Weights of a small GPT-style language model, trained from scratch on English Wikipedia: RMSNorm before each block, 1396M tokens.
MLP neurons of a small language model. Each row is named by its layer, matrix (up: input weights) and neuron, and shows model dimensions 192-383. Each number is 500 + 25 x the weight over its row's rms, rounded and kept within 0 to 999. Numbers have three digits each.
After each neuron's rows, "fires in" lists the words (lower case) most often at its 100 highest values on Wikipedia text that the model never trained on.

L6.up1891:475521445460511512478461491474556492488487553518476488521520506543545490477498519527488497541507441531563498468466526540471523530527497511498449501525531500497479536448510470487488493517511511548446462502539454516529486548567476478480525508535470495480538499491504500509459502492496496512501537508514490526542503507516493493506527492515456490488485541494496523489495537495505537511491527480520523496509529492490502492534467552490460452485462511488504489548500479485496508536503522499517505472545550519470511496529491488487513520495486487470557512497473555535509510506521485494
fires in: "united", "royal", "chief", "no"

L4.up1062:502543520473503535525549465478516494516557517519544457512468456488503529554485474461531521526494447518492501510496522500524505531526463448509469482508506476514478506473504546537545475491495477480514507480513505462496515502476519495491494505521491474512474491488527506448478500489540509472491432547466511563457554478476483481480463487494483546500535461505532501535516483469475525521517530494478479483522484518529493528522512520487487487521482502515483496527488507501479532533509533503523514539524468484485501465472494483525494476479511496491471468508477504485460506500502530522
fires in: "signed", "contract", "season", "year", "loan", "rch"

L6.up1044:452548516490516511557511487493488511489515481465494529454474501526492514490460464470549471534547514513491446495439499497496489518474470518516482495519480490454496515481504513525539516479545519506514456463500509490505508454544501455486480496504555554478500465490549500481486506469416528493503549487483506496487481492500467473523484525498517507512514556508481567493529491519526453495501518480496479495520501515523460503482506465510477527466432493515513521490516509521500522505500469530499557493513491544479479473495515433513503467475447516531502487508480520481514479478468551472
fires in: "league", "division", "one", "pro"

L4.up1927:522509506494514514503507495531513506511467523507494497477487472500505519508514479476485483505464507488484530499494499492479484512488473488508507487545585502476514507474534507507472514514526468488458501509516503450526495474508500493550521522436464524480525493503527495509519470504493528515451473484533487501495506504432549512494513481465548479530510515502505511512488493537503536519478537513526495539489516540529522528459471531505509510472475476474540459484543514518440478524494499471477512505503538528499478477477526554471479511461521467510442557516518495514501485489494501479
fires in: "album", "case", "series", "et", "cases", "species"

L4.up1105:539485523481447476512498497519529494484514493448464518463503492513477494465530494481505530535477508491487504491476484541508558500484524510494494517506505512533508502500518522482512527491466479473529489500475490547463519432527456477462439509497527427515458507497473484501499500527468492525518487470516536478524460495482500500491525519474503506492519480472469508486467498469487491556466502544517497457532437494516495496486479482499542514468465496489498487526525506493465530458561524487566526526512525565514504525487493534502464498478508474476485510473514482532512506511493456480
fires in: "i", "we", "santa", "me"

L6.up54:554508477491482514530516518491512487453479510457475521529553511516485519505514494524508487480497525521481460518503507489499476503447539504513461536513521458513535529518530506535529459523480522511473480509495486472461489477466536526467478504459493486525529509524496533456499500545518480494477549487517532510468510521473497545485512507470497511516523512470504501490471519483530473484489536445533495485526452507539487506476465494517499504530450470519472519517470518438518500509447497475499527514482435491451549477511515508546475523537535511492451540517522471473509483531503488474
fires in: "has", "have", "also"

L4.up1088:496519473482522522523442510522484505495512513510460506486462503433455516513502463472497500503492505549481499526468468516530489531492525536542465488522550524505504479476476528460493483497454479488496453495512519480502526458535488468483522496502517519502525499496500505524502469520500492491506477525552509463517511480516491495511532496522510537485508519486471548492468475501506503498469498534442506484564512470497542485530491487485487487499503493484546476490493479478529516520489466474515556477461491515534519495524479484494531503495511490505480484511519478504461495486486501485
fires in: "town", "city", "united", "madrid", "celtic", "rovers"

L4.up283:518567460496482474503494502514564493499538479513490519471559468483495502478474532494512451486508547480503542494501483495492483464504501486515489547505499543490463530493508495503502496493497483520487506503490495507491540464481507528490473498491526503513495502463492503503477501517549475483502516491546449517503507491541497503502475488459478472498498516497574529511537532476515512486483499483533465491507492489459469481506477541479480524518521489524525490517512557480527564539513525513529507515514485497529446514533529531527476537501538483465496489491500500523536521514514495446
fires in: "back", "return", "returned", "graduated", "retired", "retirement"

L4.up1811:497481510496490457486491522493468510431532451502483512511525494510488497516487507513497519462525513501471461533446500461498502535517495482508488462467483495477536523503495522485483478496501505508503472505439517505510474554541507470462503506518458479458551502513463507530480506492505528490536509459484470480522522473468453494454489478518522488513499513538456518453484550521460484494506527472503499512486468501564510495529466450489483497518509460487513562548529531498533543490501459490521507446503511480507490521544463556532460462522536520505525491526488500500490547504511526506
fires in: "on", "against", "about", "over"

L4.up506:459504500469517494538533522555538479480482520473492511505538487529531494499487553495493511514481496512491503536502473483452536521540509461476497434503496509482477520464513544457526463490481476525471550524492515494480512496480493488511488531486501459533521478468496526504480521503481523529501528537484499482469475452520465500476511504474497520484486516539492450497514470529484494501560491470477473483493512520541481497521485505477524505496493536509476461510512483511525578484502512498518470458487519540511510522523529442505458518464496496511524511487494529495544461487516511550
fires in: "century", "than", "year", "season", "over", "week"

L6.up939:490485494485530522525499527512525507479501533518506501525447526513476521497506479499547508523508515462494493515535488466487514481532486509488543450506514500524495502492482500501484499505518500469476539501519504489452489470499526518500493548473497500496477505501495555532516522513488495513481490484477510523502489505524482489486496513526499468518521533524482500516487517522484495468534498503522501579507490452466490482495499536488485551498545480495500478503503540483505474496445524501532480487511503504507523481513523544496511502519514509514456532482503529515516515480490485475
fires in: "top", "us", "mark", "english", "states"

L4.up290:486547485488496529485496485479446510527512478504457533487478494473471488540528479511498504508495486527540472509508484520477496503515512528459486478527532520500500436487510547532496480508512497515471491475474489495506460493535487496506484545502470518487500500541457505477529481507487541497459480511502493531502475470520517487509492482494475467479489524541485515472469498477532455462539469463534535527506488487486564475514457505535486504531462510519479500498484478514484520518540490517487516563529491563516466500553488466513500513454506478477462555497431505511515514491479524510
fires in: "school", "al", "all", "arthur", "patinex"

L4.up1118:487533479523486488455517496458533491455485545476497491512536500516493487521486487505532509503492543543539524468498533436479487462523473506510531503465492478503526466505467464511505544489505472525484506455495467509481524502502500544497506475471466511495507503482537466492494531486486485460475529528494466428520503478526463529475506482494460505475507478512514525488518516502501532499505479514511538507497478513500523503530540503496487515532517493527459522488484489469521502517488501433520515456509526563538549436474543507476501511498496530547494519490487494494532519498524466498
fires in: "time", "space", "points", "gpl", "not"